Part of a small language model's weights.
Training: 361M tokens, 5504 steps.
MLP neurons of a small language model. Each row is named by its layer, matrix (gate and up: input weights; down: output weights) and neuron, and shows model dimensions 32-223. Each number is 500 + 50 x the weight over its row's rms, rounded and kept within 0 to 999. Numbers have three digits each. A neuron's up and down rows have the sign that makes its largest values positive.
After each neuron's rows, "fires after" lists the tokens most often just before its 100 highest values on Wikipedia text that the model never trained on. A number after a token or word is its count.

L4.gate88:572524559519476514430541596427578484512500456461518491464585516555403443576457457483513468513548473529508544401479475449470531472517474446541481537533568489551573483569493448395465510424507511474566502515533501526591549524535439530424515467543442555554536450547485479445492450394507522459472561497535502472467516432491554455489395561489421429441494463374545525465551324464544566537510511489479539488435487426561470504474499492559536439506445553471496528540524451486415520575543551536487462594522563516527533505520462503441518487469421502500509507568584498556456504481530477614
L4.up88:550410476485453534453488499464472469470438493508509480508543530515497489519431522482473486436507467595481466620415429472495463457523421401487479490544634475625531521526480460546487474483516482465571582451461483498502533555521495517486566536527444500457423471458417442442496394507488493559442559458522477459477631445527541418508500482418524485460417449443571540546504450477589646510530466475407557568368531474585536453502502522506452459435394554550490479568441467441533494584549495503602532493532494459545455445436477435557448492507545444580528472484488549529471443461503464614
L4.down88:513507520529508528523461495602541472590464505516541541508476567478550465511424489451568499404461500456482413593538524609460507532510569478541536479491548584469474569414497448524582569529522459494586523474479424428461435486438550504530483564439441510502499490426455515480450506565509521468438508457526453471510567502542552471580501457398485561478541514588494559571556536471450459490497537537392546451455426433502457576564475586451509404490551439601490524439472502473520546435535446504559565545504423521490475437441479522591415564509535462554500476597512506435505379495592463496
fires after: "\n" 45, "-" 15, " Released" 15

L4.gate356:524530501498511481532528552532499406426516540458402542477360487460482490582527482592472481445504560428553536405517433506390525582529524507521596485428478510443541474425429522498538544405401596512503531503565516476451513484524420469464511500490534422473644481563523512521440587448456452488437502490395520564499507526514511514517492507546491469542584462503575503557488520550518454441560547587534505446509468529450431537552576442559540571450459569572563473569517532525500455621513485480398406432506523456484427521461399530557505579533431499522482486530522463464559545534522490508
L4.up356:573468434540563438446528508511536485515439581459542478475474554449546440478521538481528457387459518436468465484488440567516515473466444528532518524527485568498571484496442498487470458559519477545495474579605486544444506507400551478449456457480520535496486559535568497585563398477574499530499483460443549512554471531533531530539383461551442565522497452466543492438510577413519481380548543506546455486526546530508458438550499489443561514487525586524529527450531483527349537540524515475509608537549473530441491516458525549506489648380408557546422531458591474541462539554445538575
L4.down356:496520427526574440557469545474423527496523623460596524531521530504436488481557531517508493460601410554509537552499498420462410462498527501460562581448540565574467463500553581618442522548553532461505506478637404491468531480563473481519473446486569544515491502552583512501521477502589478498559479532518454494550491493565525460524566500440589465445439599498544482380398502453423556512465502476510509528466423497489436475467486540402469411550420582537476539442540471533450488470462499508520457533497435550438561418563484541527428596516494491550557559579490491530522446433498553493
fires after: "'" 38, "Re" 8, "Con" 6, "re" 4, " con" 4

L4.gate421:557499518485517466484558563515457565511408499448494490457466489489531526476484546489552552413547531569407491528539537509541551543508396520528478442430499532495484505436565548427539599467477511537535490610543465459440440484524578520488504518497550503492531533578465511560453432492483497601624556476590488557602453439575468482479500547531525556451411562500531471507391444367488441453502447470533451470501481500478466506586506458432463548504501517553487569465541457462531499539460548427581482438520479507419544519580571558494489516559436531544445524504532545415469466560422570495
L4.up421:478568477528511578524483514444519553476522445520535495528508481559459563421581500434495426559545482522500553452449482497550487474462422485437435525524479543524499421514465532501509485586480573436495537569461487579469449462516482539458416420438485471519459468485494570558449537461541512514578479482544554506627452433387467552477528527566511426602420484543603465510493451446477497464488547606490459504523471566604502496418510542431363575428565520495555554488494417498493556550368423533502599552482536494449584440457490622559644361571460553527419513550505417511400466446494555527
L4.down421:484408467520512539567486467456490476507429499510575585422473541447513444527490441519528539518533548489449521441520461394459550434507392491559522501495562541572412507568476533479491538502474445443501475494476518471493477459553503462439529428457485562579498464525529457432476524500502458496435607522429439539456571593487535484528448511444472462481560556442489477535549700585574461443476434471498620544522484510503486557498523491509561496472494490564510579495480525502585508447497415536361480451548580419485476403533462474442444611474548416509506579388457659483556500523508434554
fires after: " in" 16, "'" 16, " the" 13, " a" 8, " at" 6, " Bueno" 4

L7.gate573:487579519511450420456504597524539554496490571561517464416454502538442421515657509494487389398516537456534489485492462514536526519547478469477447465486450515454478505471478521503378452538419492501596514527508549509610510550478464480565490469527535530459529503528443553464452528504606389439456484525461480485484478615556473491521446482461476471485505516429417547450567500477516507425535457431497608555527521498388408471549480493516494516554403490455575529590517572588538447497492466507481416490497545547527471499441550534497499484518498529481542487537551522514479551404554532517
L7.up573:430526488515434493476547573551541499496542578453472456378483555502438476504577485480523433460438544457433482461529532502525490466469510540487406382460551492458495490435462509495480516456546492645582450468531514517520434594568460462577440484593546493474558519496420530532496439471539484406485489563495501481520360513566508532577440453582495531556498485537533500506463557469552515560501567429528455522540559534409501479466483437554487542518441492451556520563420535561460463538517543495471513480420503525576485454516542533570512529426542513474553593543468503421529530394501579468
L7.down573:477469439546540509489528510534527440605508441546671494469500534528496436514474526518568501458530617539532433465476509571444405521450513530500534489456550469545554515507484563473470541527506474567410558439498492448498499541405572488515527532503569485530528485550535488545401502510550401550537476523497514432574394524476505508500477455442470519485463540568551513393420641458544454605470519439481477606504483468450472464518456444475405540472478497565507497545448497418496523522475532426442492473440467611562485476525489517539509513427449507519563454505615575473444439435414488555
fires after: "\n" 73

L7.gate66:498456534530459519489469531456521540571499508517434442467528521541523418512553596564454460566436543503502551515501434422475493546513437467531558536517498548448455532459495556567458528399424500559530504507475411490518454488533414401571536426566458471521545507529473539499479583495437507496475491495372475457626532520460490509563479516433392534435536541494531460550539589477460503459550530436445504503487503496479516452477484571476475530505363450428554516495445492488483505486470456440409473550541472475427551493547475498544488488538608482376499489507503513586533553486630535597
L7.up66:427530454452448523476529536421542512559506444530458449463421507492456512544541523514502515603530533431473420542522520517432526536461481432541575519524543456520522430476505489444507522453474553479480639546638529543430501528497542457396539461537505420494465462577443502526536528444583559467452549436426501526546502466488545609535446399598477472568500627536558529527483543547454465428581481479449480516419405454548548496524537411537413507549448519526434477501407495542481572592476465478453506453459512487544518450539401441446585513554551459449502486543536533499519541574507496465
L7.down66:506525467533521435530469514420449534610513445586480434482479574519502498512455475566517454586544549471508433425458539507455527566508542481489538478515592481602526444541564422492457468508542522394384665499505509532411546511469574474473506441477574539542606424447422539470529494463605538506497473487442421573489470507451541528573490427544486504528540551568539552474511459485493445505495476463500547571433371447520557502430465393487500505476444533522447432536408588515547598517474449487496547492527554391546536550444438523435553468508464494433515565522543508479454550533508546445
fires after: "\n" 26, "." 18, "In" 8, "-" 7, "|" 4

L4.gate515:480545547429489484499497460551546418503480522457535423562517591538482528511493475454440484573485551515367459525523458465508512401487478503540577593581514508508519540513519452510508555482490456495605452512536536458443499471513526569569529497540566517561474483504550509467436429443501579483458535478517496511540536504491504426468434476444419500437490516414496522470567405485529492582647452440441539564497531434518485502560449556525513439516449523466438546514488485432437481581495654540419502635533505485493437554580465607546440470483541493503407395594530530464475416604416522491
L4.up515:507443495523431501495516515545468428429423454574515491463470497527483554513499568544527500527587465602491471480518602523492501517525442523498449480405559466538481485560484531561462485425604390555569407535508561502505405469457510526487538461500476583525392483571490467474447513571481474473510562445473487530496497525517526466448461423486511518485555505498603466509574424505498560440455573479551505491563549595519586516537579595593315495482417475494567464538442473480568547553511482557511445507525537505496505461410555548406547441520502431514555424539556522512488421457582361492
L4.down515:439506591475513513495353488474555488469508484543494509480472565489519500506447500494508474496408572475410532467538524519461465497494389525503459524516375480521556561405617553473411551464416470493506495542522514578452508484436579536526542419474557541482417495478515535461536555411524574492522500520485498601489505535539569484473434443511535446583539497504565489609402475458454476520570523468387459468489434565493578504499554566594587598520544475502433530470488548521533558439407503539442455472498340519469565486454533449474525521584497484466474515544474587562500434595580448517
fires after: "-" 45, " " 17, " (" 10, "\n" 8

L4.gate644:545487505536444483482532503529594524544516498432477506514448519435447493584543561500466490480530528539438429485559444428578447455643405501451434564492515443357459574505508571452422418494490523576405446536572506584529519551508587484619485432492482490469490449526533498429530476496496580485513496495492462453478463550508446535419515550509472501525557484513472499513579533419451486605502544494449525566481422457517468512483574551539519456445485525401578538529484524474435486639483521507523474509515441475558454511449544505585462428497591426631524532568548451462413378511470591548
L4.up644:392461427576481478490475470488456512436488470523464464490497499455515551415528466481418473503458523569487590526460490486513518602467524629529559529520443477500473592499444626439523600467548451569540551479502488581470470379514549509517510594479467405506545581510526511493491516491450581542555538487566462506480481530462433502571565436545496448521494529528541403476451469408440484494505484520413490425523570553497449425439525546546468495541613383468528596569495594340541439523575493464446529520457617579516488588479546382517583424425495502477531517496448492482465522516549449482
L4.down644:541535489524505512558515465531475521427450407513299519531484466496501523475501500529499510523456526520482588527508508449362525552518475506459564490505491455501482555564512557479545528582510542470633456499479434518477553451504492451498531489450487526443482367593472436445458626473445518435503469444517532467484536458463537497504557466512560443348525442562462442559461580476434434477456542420524424527474472465524509493453513510547540474489595515500470603512463571392525493481545491503457489563619444506604562471584538512492551583566447568460568525570416473410428427494529445522
fires after: "\n" 34, " " 11, "-" 8, " a" 4, " Party" 4

L4.gate160:462566586511446501416478519473524630491522516512432491543399485498412460489527445477513446457599504539441568487532419467388454394555436492510501520496494499454509594422554532490485500424524520446496467487496448520503494494467499529559532459481539538534545441531504449551531534498473483460529519494423486422534473566568482554449418493505519517454555524416512486445499556501536531513418553547436510597444582527492429524512483454591616534497515442481527510615443448488469512524527542484444432510598474503459470514405468591564487531524517459464578539520385467490405513474453534442
L4.up160:501517533496505590517494595426416546562500576441533480564456476510478521420491558539455459448623457491581459474620439527453494503496439556527488424529481494497432526505471499481452508544527439489530540590470486651657468558544565535452500508526519572366487516482516511589451456486528482447447497507372403407537508510518504504497409397434536516498504588417440469415541492528487514497488526534478522491515506455658566531539433478447531511426469459485510527436517509373575484584473467540441532565476477462533385479441489427564524514375438490536546591456528517488482507460546509477
L4.down160:534523551451524516534464535579443535522462596445383469560489569466546534404479527610563478459536592523501511543575522499463583467532513490459472517512478521454482520582483526436482489526541465456542485487486577589563443469488485499454478580513409455409482480583567512488602389394564477510435402506480498504460492456572409569503468484473582430496519532522558473476392440549487469530512517526469386480507491460494527508461466499405482607433524511450512514536539490523510469509581424483343409540548468460547445438456532467495530449468421475529503546427552546486457391456563467489
fires after: " " 34, " Party" 7, " votes" 7, " hold" 6, ")" 5, " Year" 4

L7.gate752:503432469587434556475530618469405617489425412555496438532495545521585556526559518547416539517490564433507597489512565486496519507512427498574484506394538531369440467511400524458418564477564503576505528532493435486478523485591509500458537512552504583504489502541531470476492487478450488544597473437456465503477451514388492563465432479448510443473531488516451522509459523461415502483582446460446431508422478534405441548542577504508522486433506491443474539544534590528552483512495509516459557487494551418513342614438607553425489475477571517568468501484561465503474479438492470548
L7.up752:486474502554526550445533499414535518474520487552469571505480573521515503551498447470505477587628468525461500501521519567560526579525416408494471463590559496537567521565522573473466464531483519513503432505503493454410488569530499508475655521613593521497521500559490429535447509523451519524485531426463633522412485480441519478499559509519458508500468533428580530509560525516623484488466502467514548460593467500514519535433561513467446477448436583496540478572464499497506449514557448515451472475481552470373485509478484578459564337491432465519481528489519485513511477490458481509
L7.down752:488511539471429437477524521510511426420501524540697460507470536427484459562470455474540502492390375499444543466596522343458514542544480520526472560531548486589405472521565466518602468499591462469519422550476478534532544548496561520459480541448457451512510568477512553506489425467394531585557454500468496599487554436470512448487515492497529515635527449456486341570504424513497566502504549524389575559535542554528456478445465495508640457548541451489475395479517548481539540466508511509436539517547482479525538447421480471434526543467449492447453512487458485510571532508490444533
fires after: " |" 41, "\n" 24, "|" 9, " " 8, " United" 4

L7.gate653:524446553437496434465509546577487529558519524469471446500475540558530563547516520547410460553529526493585391514497494456485449504548418516506468517522483546516473502446512468451484430538539569480452468421519431456463522549485447420530598456410534531589422503533554451440535479496488470512516464549562481504542517517542443534435414479384398555521467408455530526592575483508510592437536532443484485474427560440543413452460474508510436576435529547513631452534462392481461488525523652531432447525563579461512392534445460478457449469439579480513507411463497600445549530478498527584
L7.up653:584443547509428466476541553498463468602461440460426445491514497403518480530448605484521605647393546585452411444524481575422467474506453535466552565586525569454391509508509499426552550526426445444464490456545420481566471608489449576473485483566570503459537519521574496514468548582466485481444535488496550475490494542459473483510510545337527452474559528349497483484446477489485468531449528416412487474488500476466453513512449421557604582525487578523484514520420502537497528468508500429530440525487558488487457505575518532467512551472580515459529553527569544446519519508501493483
L7.down653:466414484469534426470542488437524448560454455505695430531499469471493503556483474451504553540437424553556541421493488499455509469514547492451470460516556446446414570407529514444495459496478507436452476454471459558517465456541486531496555495453458445501425551335470537530524502487548463506499565478451476470543597443538521415469531569453525506507415520446516528413539471585421449441467561522442443527526533457527440426497539420509506461500598445522464534490475498495535489610526464419446538485448476545577547493586468379436483516414453529535521612459640509515528456423544540631
fires after: "\n" 77, "==" 6

L7.gate328:576536471557466417500534484593491578509504480477546518541423467471550448573570471492471525461547594540467606469562515472425520485563507436524379470555526542429507481546421435585500501508542481484451472501534405536539516528495386360579416514426503465477521477466498515412493518517494507482542559523478568501478468482495513576450417495524527422469488501482523517439569467481510524418566473464405485541486536404482439527586515526495455457487465570493574595483560427548515464536474418560546496525522602526501445493406537381511481509533482439502452550432521501551545477548567494589
L7.up328:478414463560531444463500462481495530541552394494557472517457455519501416442468544505490454479478492439538596475580418483492534506484502444409484457565538513495402465575450457509475409599426444469431507492482394545568530463487471508485473499507511580500514501400473568553537537485452432455490578551487457465505408424478488507509369450488582438508531425528400470488589514442509548447507546485461568519556526437498410473511490387512494470576458516540512551441503469568468524427495511547568558519451498605517505487390534439491587460365566482556486492418568499613450499471532509572
L7.down328:483501458543544510485580440468536502520494501508804516461514543445431508544546466513531554521433485511529486444545453529569572501514510504423533536489459400526449494467425529493484489483548537534485468444535472518521576519557399504542502438551498483547510525523479580505556376462571459467396463517484432596534478468497477506545446428487473405506469454514463484428579506565477513458516511568473506561472515468478546567574500385465431329550480516575489482403542422475546531459642463522520448505459539483495556453443595503571495507376412509431515517495478505490510497546619529457
fires after: "\n" 34, "\"" 16

L3.gate742:570477475604451486551474554567479545490514501437521505511396551516441479472508470496409528492469510421481598466559525495554449499656524572488516528483506526501388558576469440536465605471526470533394468587493569447550540565486486528671517450508591497480451428452557449520478449553466447462459536476505539403456425452535470503444568552433509457546360623519539517477507503485504545473567475423479597469520447509514452575575448502426539477473573478488472578519516482633470462495525497500532553478528459496405476548593608469499502445553473485485571500468520491466474542468508489495
L3.up742:518497532579523545550475518561566471594474568481474518454570473511463491497501460497504498563582426433444513528460525450516431527581496526518467551501526594511423458551462579497454417551477461520413480546574520390539530487528540552544480482435510514441430484514569473554549603548495515479461412543445500491514475508515482535546482523457537488478439556591465433559449529584571569610546499501542551454555496438572562490457511418523517460456524541438505606558509510521628478470516547585481557535422443553447501451529569518475477462439442398480469483512521485525535562431508488461
L3.down742:535475570482422498540471460527478587563471509464791456546412549530446469466562433484579475457436576491536446488514521426494461499485507464511475519472533490496428443536464488488522474447433473402401567502516488544497480529457492592583490521522494454492566534461515494504556517443501502510511549492571491469503466535449476537384580472426491565571475519512523545499554505442463542472578548509508583470559465485588529520451633495509578537427484490495486533581544483540429442627640461553571560430476462501458533525579483437496480501502523538491560487561544453505527510506507569488
fires after: " is" 17, " are" 17, " was" 13, " were" 11, " A" 11, " be" 4

L3.gate494:415425571435500550482614470458585516531518439551543305512513496447513546496529453517508433511448562411435545529566522437451522554474464479520463615434386462514504516480465561529418472508585493507513456424552559483494526483553487486407466523525591457532473464507531592481471476579558498473564526485462528508473475572537463476542492463422450456491511546499592523505632499443483521475547573435513515449519529502513444482429451579595496509507472469492541520485462443523524519578513542513480482484513527514501455485507515465506531485539489494427382524454495450498491457438500610451
L3.up494:511390550509468484580456521493573471523501491512478492428432484412588507532539572514456443493506581512493435523527556456433494498526586581448557457421511545494600541522512477495544446504548467438510467520460609503507487431485525508481530502494547444500567522546444541544479406507433454484514556473480500526556603449508495528492528432434569457533481540613515452628590495484395530483526490545474410459488469434537524511455468617568443522454481539463488476549418466552511535540586477427526582503502554461479446461459601420576434505535555486575488509408408556387418466484509510491
L3.down494:510555512402493424554447552571395466492543552439429579526464522421533508572447540495435478463553609575489390547534592463549480460555510515548515522468503531409537463487571440512540529534428397535527438525405503486419515430534527494502543490472511419489485579468519566504496593485531515421542546605519468513472556463518515503502457550511435513533515495555417441602358508512452539568554472525438439574560413459464499512429513502498520560488465490470546497540512498468502475453538421373555537444505488468526416476482556458535519489518519525614508423460516573413539496601489499375
fires after: "\n" 36, "==" 17, "." 5, "|" 4

L3.gate327:491473540486477500497446477542485518457415468489521448493504530481526468546539474492512481472558432422544497435403390504493531561444508407635426512435423576491453580507501448551485508444461479398410571456588429469507461512469540536469487475447519432481478510526484443491563518422518625423418501457531582403529494551555439515493394543525481548466524548445540523495533464558475533529448456449475487483510501495498506458540539520485518510546514471540526523515522369538524423556568501493478522488543496444485521559561411504455555515457484529504522523458438517493454562540515664567
L3.up327:489447528561471452513485483471397494507528456392499502553460509564405501547491564491559523459460480490481470453437494520484390539518544432447553529518525571537445575506493532503471467500500491412469585555615478523442518541469548564567618490534601532514438506542442467519414543529457488521556472556384539479503528593494524568462430438419471535489498449473545460470501559444500382522410516538461526500535528441474592491549511567503575536531523472512546553450568546454479512564544545455553520483462535498494463492505502406519482502453462453585561433515469515461525417507465474539
L3.down327:539504578584542553486450489553461521525578498472643491522480451489490458525480580510520563517455459479511524468462458600616516434527563520484529445457437460516441474437443557482585463455501469524498569568581501543531499425494525576416570521598487481497470465508463583500566524514532415514446564541500458472501517516441463557567439504407430460481485428507480502473506539517389438490522514507403551490399521483463425463431503484505403452548437459436531532522561478470583519499446459573447415470573489568562485483494543507487486534449530489523459539474489603537531603512507432405
fires after: "==" 48, "===" 7

L3.gate556:496417469615521468508568472509542508538478527444507483490439489519586559547530563618512501402430503488437563517585545529439483443476452515513496520398437509496491441482468559403421502554486415541505471457562442541553574489565565596543547406524471548415473579486469511505478523489525456497438520511449478564515526539537404465455487547507566439488518414555489545494532587487402530494510470487542439455480511519542509529593502479553574435497476515610510572416472544451441456514486508507425412519484538575469437495443490569450447492471436558489537559513607505506469486427564543489
L3.up556:484576467529530462537524562553483493492490460475473514528482490488514526552487480550579511459505486498493466495536448478469467519453496508559470535469566502402555412525481564454480524479505580428557519531518587464543509549550586425504459537467449420513495545580407482533461567613567485578474535563529604549445532520545552493519564460504573421497485339552451535373467488595535508568519409516503418456501488502476474535422555519480460558472511585455505450460564502483415483511568502477501540480509497504567473539531443416427521429473565590546465498538512432567588530479512586433
L3.down556:477504478500447447483473465558476428372546505447370513525539510459501507450556557466463550450485598506452510483534422626505479490523507443645520559565483515479523452446549473455594455493510448457490509501482506434495492523472542545536532525551527571512461505583519521455453511602485547547358536438555481539477506564467531556558551450530429545502447538500450433475492452569520477583559534521477525461456424403493470431517556492558406530551506574439433450536499476487503458552578444447543431445506550465528508618511382482508542519549545492425530578479490482492502543488497526606
fires after: "\n" 42, " |" 17, "|" 6, "-" 5, ")" 5, ";" 4

L3.gate728:409544484443471552504488525473533585537469472600496520484550476481489543585519450518487501498520482547549555498486530492451479459511486474471515481442533520491456533544608503414444563443517485460527475409498458556486499412554451527430410416482495428563444434480467444487539566408433592366444415506483512538474589530517434478430390459557436448411577522537563493565572533438561427553534443426516533601450507457467451506563504509507429550620505492518456420539557455462608503516599467448470437496530452492477534494476471542490525482487525475431430536430529509610482557483501620540
L3.up728:451531527557501536486423548477494501609512514561478538533569507466467450454462436407528462515513463508530409567490385496565452443466532504458506436415490568481473500449531518492460506553561536496514487410512458492434401468480528610568424396475545378553424489516446553600483539419410524429511433487586449536499470480522483495544406503390490544550484461472494501502590549478520452577501515537540512544585456461535548440564419467544540546602441532510553484520558495416565577419486468485525430430475459523541448400539433486452477606598478521468496500531486396539486581476494547531
L3.down728:488515530470533518488444452472420517467527507501686609448540505535456455466461447421561524433495497497500515538504483582542506428478559518501462479435489457584577532465462542502572562590536637467483550448575483491449445435448510534500479316523466581514605591498496503519540555438450465522551440438424541556504526593536399479528509515563443438423514480561490539487496458506588426519442493501520549519560460462510524478482504535444434556547484507502440509476492519458479480578538527497519468583573398481527420472521462474584495630480514437518498508523477451526586541371519552555
fires after: " the" 26, " a" 13, " The" 7, "===" 5, " |" 4

L7.gate314:471496425474556483584530561537525481634471536476500502547541460571473467561470453627512554521517465452426512516457537450531528620534522564464480533589536511496546549435540521462487599393462529497445470518461604575588553480577481505551478513479583502417507458616493531450495581393538505505425573546519501528447399441441567557426564435524429465477519500459499529459640522428449529474449512504452547560535491459519426535583578473549487523482497500446534487529526508482481460446514524465469483520489633482498499462462411474496506532498538464492540507525516469539446564548539483451
L7.up314:489548496502420535558484512503436493634467465568521509529539547473544512548445509517490470606487504478519444531532493529455556607479604480467471517532480420415500474496519471462607529427457552508455457357438684533504478491542490466502479535553527452593482521441455558532556514536547484505505561485465521586437533359443443502552513508453456448409461459486492554508489440467438462558444502537462524575449551489469511528498511475492517440426541527515474471442550510475493487429546504538564524473514513485554575430561474513520478455467407433593520455432510626602528423512588491508
L7.down314:576526521511528501527562485519582473412539518493459544418388516445527478548493505456509510535542537495469567541588526408422462427529488397567526487551499475478373447539538502463514462581516544513479464515446492594583520532486629533483536568504398549498518485549418442564451442592507472511615523475444494560534435494532450533589481503407484460442552515550542425410476596522532454543576540560455445469457481443493518437432492509438476392468495558408502507500426481455563523480490413654519489495537506586500495398539537500553457506563428452516536517605472444541485393444453447531
fires after: " |" 24, "\n" 19, "-" 13, " On" 8, " on" 8, "On" 6

L3.gate35:574476603606506455454533472505597520534508383416487530469467536495517581556460471503455523382645472418555511470579468461439517532549537487425527517529473492549454416545512390501455441408559479443443461476561584519405572493468484607549542546499560494499544465536516469501523465525479476438525483498530535511442510504500524457458476504429463503516495466528554545637447527485509521505504492493517502563466529547506528534511546525576561512549547506594418485482489547552545550443548475584484483476526616461455524561472451505462426501493375436569503512535523523495519531466512522484
L3.up35:542551578515510521412446492403564414572532488488485518539508474504545524528604502495406616495468496524429488534429600436475542443458508514540473606458562559445569471472381563562461575502495523442462462538432497504527535516529466521465445514482506447528465418455460550493514560530474464485517502559483510582449516573575564521432498494492460517411505455552411473527525492507625542506445514537490506513492549572492518440459517514448443480572477535606447520496504507473607457474480599437523554490558547470485455513544482506482494439330533409502535461481507606468532571451401481550
L3.down35:574570525485441557465391367385465467491497492577590519476450544518486515547455466489419443510498460456399515510509528506453594462500540456537541460507487470487521560422455471556439631443493575435458528482442507554525511462566515537552511531444477514504432529539508577505519516506463490500586457457490540463467501536592537486488524553497452500473506606524424507519523575563497523565497452561555484547544466575526531601447522478508508530470528381496413488464536568482587418579472466490508597459625571461477415519578468533442494563446536441491536451480508549508525417444452508486
fires after: " was" 26, " as" 9, " and" 7, " is" 7, " a" 5, " El" 4

L3.gate160:521444518534523472464505498596437535567476436453472515510547542523466480600558479493428513664523452447460483468495477491503494577445433520514383543484459457512491480496512433495498520480437509507523459519484644530370454485505457487574610474545518515504534612545470523452481617554499435450506538570499516476420481573481592498460436551454449515510422517542573475504532436483575532486560521423479471497570571581417509559472533406509456508472408553407486461449437599572459480555552534596501535556454552549473509516564572559482542416522599427489514429513490575477513537533575482591
L3.up160:579526509438565489468516479417389514443443582516537509533546490506529598426439515503547460432506451539492510558440509472531530552477516482497523404482401507529474502560392486515407371471517514551512440564444521581462508512541521474424568515520513381391547480522488427587558423450480446528598548512524464479543516444438525547516537514408475414587471530430547496535543489528486528588471515510478453508446531568539477413536525475564463490455434532466437402456583407505575506434532511544541483559539424447529424559439406449449588521508516471530473582547536516540434529549413445462
L3.down160:529534440463475445453368486515478364474464452583385557478523412482554526455434422518493495486487543521493591561561515646458591553463524521474545362445445577426497476484572481565549598508519444478531512540445457590499546452452570510500396435439495606490484541460542439508436478546482546556499451537496520518568520459498508535477545497474520489476513537500486429553458579488508478563460390465494514470390494430556529448558460417493531467495459450549532491490504430455569554345458543497532486504568438553422563467450541439423551510489430463553547516495568501475538445491449554355
fires after: " on" 28, "\n" 10, " On" 8, "|" 8, "On" 7, " Best" 7

L4.gate727:461384524471482454461597570531459553400595530447492448487552459601436584442539514594423555497513542420494590441523582488470386502504489502415543450510407497411470464487464475426372466508412444462501621558679524512500548493525484451496453501512438570526460445560538542470475486473561487497510449556425472480423451512468449487529440542525518535444538444522531608484498607454459509498499499471470485451446466539491508556546480490532501484473503476496502542535455470558535466511470559477446517499478542549595448497509534493477509535499533501494479439417553565511504530527519493540
L4.up727:495450449540399400488523509532430514522525547501549512482474595491512525576419525459542497509534522505480473406569510447536511473451411428464466393496514529505468520544465480594473455526461428453392542454500498510437494475547514502548420506557480523463469509535441473491563443534565505486525541502558492485484558562470439501456423524509512556557539421522513508457478542447437535551617520474365427553466479385564482553500522566519447502521410403532453437466427501645559540595608633434513429505533468480569511497498529501505501539422547498511519524536545590438475407554560541457
L4.down727:483355517457525387516482497499498508497458575543449542475435484461493506590467478577576504465493551502434450456559527542477580495512360494422507390573567453495431579513548520502505538519462480506470434481415468522410554542496494434515485476521556454509507545413543495538571558436454399480560519558620397532485550473487443446568451547558498575613562589522519438457498510529422417563572531479479520484408505527497494489483563564529580502447427447530520449467477512587494569442557573444570411458466508498572437530459449505516522560527529436557529558497475552492459468549486527480
fires after: "\n" 55, " |" 5, " is" 5, "." 4

L4.gate610:564570493512554448579424429597531468479414484464418467397485446444541470446642603485465539501487537487495561505540491520382480491598461555530456496528492480521511458555568503518465560490528521576480468527531486504472494489322485469477560410526480501453514510573523590528542596488525533494542553553477530551556552536450428515434411465545452577473419484501588526516541538421488369513514561498487538558479527423464507517488567501514569514467479505555582505514512499458459537462478520567501485494544530523496501441557445594432470492432415454524516507467557472490364596584485530471
L4.up610:507527442492480540528425453489481424540394515528491562501473541415480448435497560450480528599541534418435338525452476479514561401567455461486469382496495496558391548512509539548620566474509442508525479537460468466451431425402545475487601548576572451456426493486523583523498480544484574557431490494502435490492546496482457523540519501448449616539474568502536568563515478408479566511521566435414574520460394562528601398448556580452571502475506501559594454514554450470500477489479513566510531478540519408446461464458565520485489541524550451523580563505547538440422455567553508451
L4.down610:503456499503451577512510416539476447561355544520538427511494511613499455508575526510561459455500570528454526525468503477517553426464448497502412523482528551562415485406564505623525556595496582482467539537466473537453422507483501436463497533480579535453444549443594463476533463439529455538634510449554431554495521469548373515624540485466422462555465530507457449545515478523506479477558406536392521550544469478561399546411547563563493469532548543556484444495548532530515506495541401516466462493596427522467508500442479504554508560525510522495516519502478445450506400424510460495
fires after: "'" 49, " one" 9, "-" 8, " the" 7, " two" 6, " a" 4

L7.gate19:505513571527500475491562490577542524516501512527500446490341457499519504408539548450437426496512488503511455491410558505546550596548435531531520530537514491499565443497482497521495463523473442627506433533538438481541568522450480502412550588489572505482542387493489492481484418521491514458410458557529488502495447495468486595569516447432646496464416466514579560446477584534442547397562416484459559481593532519496521535496453567475514579422487531454490556483395500540444554498484469498519438543542461450412523525435437490591424531557525505506464438442527447476443465465497545556
L7.up19:482500547469522564572497471477440587418470554536499450461487475468537408460499504591480499478445506574561598452392514528542457547486507405502520472416439585451466546519470584481639508516479528446553575497584506488485557465491535575462524546525381510505403576462469521513500460422463555420504419532521483340548487487493522473455606523414563415542544448484506607499463499519393521449569555429472502429428411450395477413507482540537473413467537511526486520539517485425510602517498471586499569455513519543513487425508506573575539560574558535542563445481531433516494558517549574546
L7.down19:468467535470459515496506441548488465485456574507581519488416506562511471377434553535497504461530563563470611526364426405457508420507473411494583578593508524520450471475500528494470481510471493405496609578568465479469506582537503541466574578455533456542445456504480455460488566461499522443440488480462519507468531515587448499440527539499545478513453519579556491583486399473499478468541568556462401440477451487521515418474544521517516529504485443437455421518579493494484493500536538418469501428539548540481453507525477569513494541481529561484510443494438434568463502508536531508
fires after: " the" 29, " is" 12, " was" 11, "," 8, " be" 4, " been" 4